MLP neurons of a small language model. Each row is named by its layer, matrix (gate and up: input weights) and neuron, and shows model dimensions 80-175. Each number is 500 + 40 x the weight over its row's rms, rounded and kept within 0 to 999. Numbers have three digits each. A neuron's up and down rows have the sign that makes its largest values positive.
After each neuron's rows, "fires after" lists the tokens most often just before its 100 highest values on Wikipedia text that the model never trained on. A number after a token or word is its count.

L5.gate431:464454494482474496460522496509479533490427526548499464551509530472465493427449483503500418531531490453497471518557471498516483577553463461475501466512500377504480526500548508468490484434480485445488589558484490458605487440531488460497512479501529530452533527548464485482482499521530424461
L5.up431:405449518490495482500499543523514520454493553557531499535435451523546453530461558408535520513563491509496476559507586495521575482518516471430554599527524460436469476483429449557502485516516488525490510518495513488539467508461525537532501509518506515547561536435487494433466520494517447485
fires after: "o" 33, "ul" 18, "en" 9

L3.gate549:440479511413455413520470499518525458518480514474504543436520500532548578440510498458524464465482473477436547568474495534512482507479509485463506468523548536531498508543424445535444526475524477485470488449528477469528476469512507496538466473503446494572501585594495469500521413520458487412
L3.up549:502472560467463490572406488540514535532510531516521502465488514565536450507453469560482455522483559514393515478523535494491541444500516446443466528501518546454512516434508473539538552468522537458387505455597508529430495530429519515483512432483524546555368525408475547454515520442483492483
fires after: "ra" 25, "w" 25, "r" 9, " w" 7, "t" 7

L6.gate701:485531538451534505508554453468456422435532413534527452472516459462503441464538503505456497522544555513405482502457556516554510471483442473483480557527460517480445438466487438491507497463476441507496470502484487476427410550519556478461444515444516496545441452508481448492454449497532488520
L6.up701:522470471491506499494503482529490420492465540474498464464520465458481479442525437513529537586556490502507515524459541489513563433494525439584484537528540512500407471469516505537438510430473486509506489487527490514415468508527567490494525542378550508528420451519523449428519535469463449478
fires after: "uc" 12, "as" 11, "i" 9, "er" 9, "he" 9, "ter" 7

L10.gate732:458513458540508487418547543403536460572561524504517488472526482460514501510485568475558470516443537420512529464440485458429504544485560442438484454543478448533506568504534504479511488527503590500422552538542443521494559578507432546528469538483539457475530489434571525542511564515499463487
L10.up732:492530505594500544464505513367491463511507521552545445433518461525552492471574435542524485497508464457546499508509534524481450521545545449495560485499508509516515523479429517440459459568541466423455461563432602527437504527477464531547506495482489440468446562528482495514470534521478484482
fires after: " T" 41, " t" 28, " L" 10, "T" 6, "r" 5

L4.gate978:569547491513499453531536443512485463529549501559515535572499558553482517458507534553575522397525452406465410529493490546549539510495514529460541596528477536446470493509582498473466516448491478472529492557486479512484567546455531531490486468457510514496549424528561498444461538511471475530
L4.up978:451524508460475492563459442469569504532526541489440493523507490456538506519500592487447442568483516486470441483523561498568552491498458516447515487510527486525523558562430497500546518633531492481546462492502510468548501478513502538489533529430522491478529449489485448521484438542504500473
fires after: "\n" 48, "en" 18, "u" 9, "uc" 6, "n" 5

L4.gate321:580548516468480603486475502548457502467504480498512540507476546586454412495550477432486539525557468504513466464461563560507478487482514484458495530505439441569450476504578428524457502479492487489505506460561571509491553590451486544595415422491563483496510467515469479540547486543571425543
L4.up321:467510501598525494558502553494483491485468439508494519512519512446529504474519457521443457519485433481519477492516549574488490476479548528502459522387497476471542515556488553481478497444465481512507446576439525491422534504553481502440535484509585496546506489537441529524517480542489422498
fires after: "." 73, "p" 8, "ab" 7, "s." 7

L6.gate957:514476440478464440492509469505463440557523542525491531543448416466471432458481503519449490573562473548535525531492536445543529512459553518489528523457413504483446447588457509471446538474487463575532594505492532433548529532480537493594475510519501451421497489570478496512552502507487538446
L6.up957:517540551524522471426500501485510518561457516494532483457497489445455444584483545503527493434553552467467504545459515523519503483451455427501430506488498486534485516522459497525451461499445530566505510553550514465503433556455511527501506495531527551541476495493520511540512543592509489492
fires after: "ic" 19, "ar" 14, "i" 9, "u" 8, "is" 8

L3.gate415:525518458554550536470512484537487490494575605531481551542520536550588477558450535568494453559480510585460493490475542496544502460470492422524500449515403474446458362521518538517571496477434487538497517487541523502471471526531493471520506465520514549433502513550455475475502519454506566442
L3.up415:465490513417477573508464529487442489500546458467434431452491513450500573534502461485419499493505454473506491535462473558541465456489465474574442582499444531529490490544495573525488501518395449444469483501492446455525426502514493515491441560514477522509447499486489539504449416593485445472
fires after: "ar" 39, "u" 23, "un" 9, "i" 8, "ac" 5, "a" 5

L5.gate14:458489576422535483472540557520487462452554467470469553480478548591501461540551549533449489535507554465564587509521454579393451500505510469527498466504457440424496435537553451513519508513565475553491493542535483502410518509465510484514566507479522509498590517519480468433431497540412439480
L5.up14:437497531486494460521427433479480541520550459538460540467537468438524607490482516430431505500477559541497540491451492493508533469574497478469504495550455468513434552473512448505468456539543467510534468522534479488450505482433522501530496525562608527476530541500464503497376584565476481527
fires after: " T" 19, "a" 16, "h" 14, "ur" 7, " A" 6

L3.gate103:501455487544500480514573472435478544496512461532523511465455498546464421506440483512577558513522488535469541545515584497427576454498565542484498437551482507528483598444530534530509509502513523503553519483516528459476537456464542493484496599519512498488484520516418548491550476515482504478
L3.up103:478459511504488517525465544529506479517529481458528466551495519475457557493585557535470479547506466529489535523525505523493534480499455475514531510500475527450563499477525596486578531521481498496401506496493644541528466493393486468613467470487529415462483468521476486475573462505494520460
fires after: " s" 18, " S" 17, "ub" 10, "s" 9, "es" 7, "res" 6

L6.gate535:503528460589502498510446512522534543583445501517475410534521551528515531467460461540492479444489516414459491557504470462514502450448463514545519466553449548564515526492524580523451446526571497511404495481483517552488527490480491524534456550546576422482458477502472498447462493456465447509
L6.up535:536513469520542576460495459504537500557477478509482435484541481513547522484521493495519444470553541491520497488537482440557478568405517513530474545560500483520500531531429502476494523484521420544433508432440479515500532493540536503450499524553581527558525528527495397543513458418487500527
fires after: "s" 26, "al" 13, "t" 8, "el" 8, "at" 5, "ent" 5

L10.gate342:490450465456470578580492464517498526506531490498430455445449537522471512441467444447500449477503547520499465570527592475490535523536522540433499461533495480502512496573493522500554474486493415449504549463520529506426516484501492545576486469544563466543493471534470474486540529504485562453
L10.up342:484444495485483563524437470530521549497459490498499465593463558438483470538512504468524492498478565554445483496583523462502579555538516485499584424553482535516503526492474563514521472487507512505472535502527513472451518503475472489503488521467516469531493527484462441414621480424529500434
fires after: "\n" 28, " " 26, " s" 19, " S" 9, "P" 5

L3.gate232:477550494506470432491478531544560454520539460427565478446457475474477505500532460589467502460486459456517527557539508451467514472465541526437495433525434465530529598502512520480456477483478525488456565552554531581537481582463448571497502532498512488488525461514499471496507522541559531464
L3.up232:463495489509485504437536536470442524469493505467483519480469492473518464516488478491554521589458534506513492565523495433437422424485485469478549552595560536567501548408472539440511494469537493519493520551436458543475454501450527529517493545477452443572518456537523509528515469518476416564
fires after: " t" 42, "et" 14, "t" 14, " T" 11, "ab" 5

L4.gate524:464477529510436526401526520460525484484513524550438472537498551521543480525598501540510452474571463503526534511445537440483470502518500495447507442494468506524438455501507554507520446564481521541460479528453485520500443510505418539538485479486519485470583516423510469519507452527425496510
L4.up524:412446530501435570406502485471499488467500547510480464532556508502482516505551513478460492482557485490512466508529507506460519527532458467483574452482481473579424467557480511416510476587507513560412493510477512472520564477490453619526518463517524471443557485471490474498543502505483444526
fires after: " t" 30, " th" 29, " T" 15, "l" 10, "h" 8

L4.gate53:471469481498424421498530525519523460533546532524501509520519435443546492491458484536509529551451546575421581489492556483528463436473458480450492491454513439464431470527533512516484618480540459462580506540440551526462455546533493555505424473564498442482504495480513470525549426492518448498
L4.up53:465474494537492587457520501561555465493526472514523535501498518498463403460466502521500531492490462476406458486497463452501465470497522458507514481539539474487465525411533503447497489427502499521525497520539550462521494524503554567491537461498456541513522533484482509448482475552441537518
fires after: "en" 22, "il" 16, "it" 16, "ar" 8, "i" 7, "ie" 5

L3.gate482:451523490562471448536476590519523532529494502534487473486430565548571458408379508467593514483478517488534440516514498585483544448456486478501470553439521489492516524446572491473408499481521535545458519490470515496416460519548472521566541439515530562469550551541538484537588498572468471510
L3.up482:432522436526507498463527543518489457471541463534450518526557524530508508484453602494550517497534487563474500504469508561477447439440515477463452512456539498468568491556452563481437429472412488508461495481400524448484481498519547481503468563518567512510463550456509533497506444487549441510
fires after: "or" 19, "ab" 14, "p" 9, "est" 7, "ac" 5

L5.gate203:516492538519492505479497466493512443428560558552545448536497499471483489518477421509473521551476526467548483480479462525426471453513569524498481496502508527459504489552470499414514500580486456417507549544550489475561497548485539532489418535521485549425494502463530581523498417509494533565
L5.up203:466499508447425534488505444514494522605517523496558496502515465531566554532539479514532595560548486533441552484516469615455451488527495464513470493469432462460497567566491508443479572466457527494523501556590550512490572520462552484474478484503499511420547552501508584485493490508453471426
fires after: "g" 16, "um" 12, "c" 11, "im" 8, "a" 8, "v" 6

L6.gate269:547476560431502576496442543527514502526539444541469456486454517541510443399508532452495559501514478462500440542516540518517580481468501460497523509458501515513462502572429431531552473482576513486512484515541483484548545565494540472532548543474509526497523534512477543497505496571444563482
L6.up269:506423459492497504565506537527442520600493529523560426542468478568466462504509535463496468520460485424500491540519476509556505555465476536544524487413467490410535457562504436447538478465558504513551425449418568513564508513434516530456524529469523495574516535529517496516511511555486515521
fires after: "res" 21, "is" 13, "s" 9, "t" 9, "or" 8, "it" 8

L5.gate590:427488460542460532400496456453468527508515501446521514489449516469525489449520587490470592535408516535504568536538436532513476535488458508516432478480531586417458561434432533415514436444482401466505555521509518533586503458553461506492510529451523509454487477514463492511477457542494538450
L5.up590:459426471570420548428548442516501598500525533475552476547486482521453534521547546565470518620490528544511531474501428538519477506522500521491460484435534530497468521557515523460474422502541458486540534545587606516466519437457510455489497549487466463484477481560483480497519527480484463533
fires after: "a" 26, "us" 14, "v" 7, "al" 6, "i" 4

L3.gate799:515474544579453520561490482453432472465567578480457568530535496493478530432565504538417463499495563478507577533515553467572487478467474523495486482498478595498488495517522505561550543433495499505525486472510505441444463504491489555487439510439503464524508504508454535459537458450493437474
L3.up799:551439530565471494519477499460429518499567572471487525527543475489455544431566477491432470496533575480530515523494516516577502481447522505523474515559468601530467494537548503535494522438502514491508507454486482477459487498460510536494446533438491443537501461527485555441560497434467435500
fires after: "uc" 24, "\n" 18, " F" 10, "i" 8, " N" 6, "9" 5

L3.gate453:453541469528452575491432470557449470547532501483472456496442510522507463446505512479528529448497434544603534539443497482463494553500529541418484424533492479508516508549469483479575418507537504492434458456486496466458524552485532452524468503488439463516473463560469499532428442429438514469
L3.up453:492491535482544513544520539496507520534455502599447467488532530530470465491555498535499504462448489443519493502522514544533527500457538523445460451468514486437579505573521420549502482439475493516511440511518434550512434512446536482447461496470408504557488495524422502549511527503538477509
fires after: "t" 26, "st" 16, "est" 10, "is" 10, "c" 9, " St" 5

L9.gate236:514464506517467510452478488531497441502522502481431525492547445521558444534515511502487432425473462434439521511454473495493569558493538473567479440450471502524484532483520448476502490437519457518392528473571469504539534457414422598499484472472518472493537600501436420520488439529519522493
L9.up236:503491559522442449492569488554488455493489502500423509520576506605482467458546494490479489545456432528468472538430449570530532533483476521438471596472445541492437535478495487504437486525515508491433370538520464474446487512515587464469466472489453515512463561438533487455528441535478458498
fires after: "ra" 13, " w" 13, "w" 11, " W" 11, "o" 8, "a" 7

L6.gate985:485403446512469547500558476486488503600481549576489544474548499521486519559525531530500459575483450502528434551504465503532551431537518453534472475519553453554529497552519464446441482412509574485494569529449488495578607549441475492496462526494448476521506496476559523533463544517539398511
L6.up985:435497525417470488519410555536519431564542459531459495586490468516507469510497560413501421539468481580509460530523515482492486545520409425528482511493546523455489508504452429400490464422558518549462589460507442559521541509502550498559530518496497510493469503419555471523484485527513474490
fires after: "a" 18, "re" 16, " d" 14, "s" 11, " O" 11, "o" 6

L4.gate992:526512536456480471448473510547471452595529536546503513535479473604516455486453539495526454515490551538460446435516578532509542441463487528480422531455510438437446538500478448398481517519496459482555544519490539492479501499553538511458518502401499483446499436506501561421417524553534476455
L4.up992:564515503533468417570532574478503470566479448501490508468472471546504530459509492494460458555473513488496453459496588458563549515492430449445498542500449471457499505438566486526489484509496489485469500475494441474505482510538495540482560508490459491502500464539530446500526482476638523458
fires after: "i" 22, "en" 14, "end" 12, "n" 12, "u" 10, "er" 9

L6.gate603:621514443482540497420443524459534512557454396494510468455484498510474489518510490461483489502466494496494527553467513526530484505491488434493487472465489552549498419509528525461506490505463552485437453496534573491517528525497507547504595505505483394482424452567491457463510506595508480509
L6.up603:500481481496550546535462470531556538503570505545479451586542524530539488487495511494511477429483487452467526496521517485573462480390488524564500480522474518545502423505510494456589485489509534518523527499540557482542582457557493476491469516484514454508513501476511508510608526508531499502
fires after: "it" 19, "s" 16, "an" 8, "t" 7, "at" 6

L5.gate858:553469398460506456459548520490554519556519514595484540584465537485490477445449428465508510539527481369539473460557491461535573525481488510432525505442554466490524517496426510438548517474476487456512503505566500508470500480450502555451472501471464481514479457492474507529556519565544482469
L5.up858:451438506465509451486414515454472479489597506495531447510541492457513466545479614459537477474538533563539504516481512557501463562517543443487521509587542522468500494470515491538472423490547542493511522514480471441542525567561555493443509487453495462541550551468480459580538467443479480522
fires after: "c" 22, "i" 21, "ec" 19, "en" 8, "ers" 5, " l" 5

L10.gate1005:497498524488570564529580447449507558502514460539475474475483543473560478443514478438510432487473557528494522434451593570579555554476499544542568400543545490478527500507510553467492492565488486501498583561427524515485503502447471536538484454495473461496497544511460560488553488543453497509
L10.up1005:551502498458490535487539528484502566474515405490467501488536540532538503531506497411503519446468477535488524558426523510601504503560568519565524422516540440434554493438513582513491532471458530504467488440508506513411478506465520476508475538433417524506491473434457501540487562418435435479
fires after: " s" 20, " l" 17, " th" 12, "\n" 10, "a" 9, " h" 7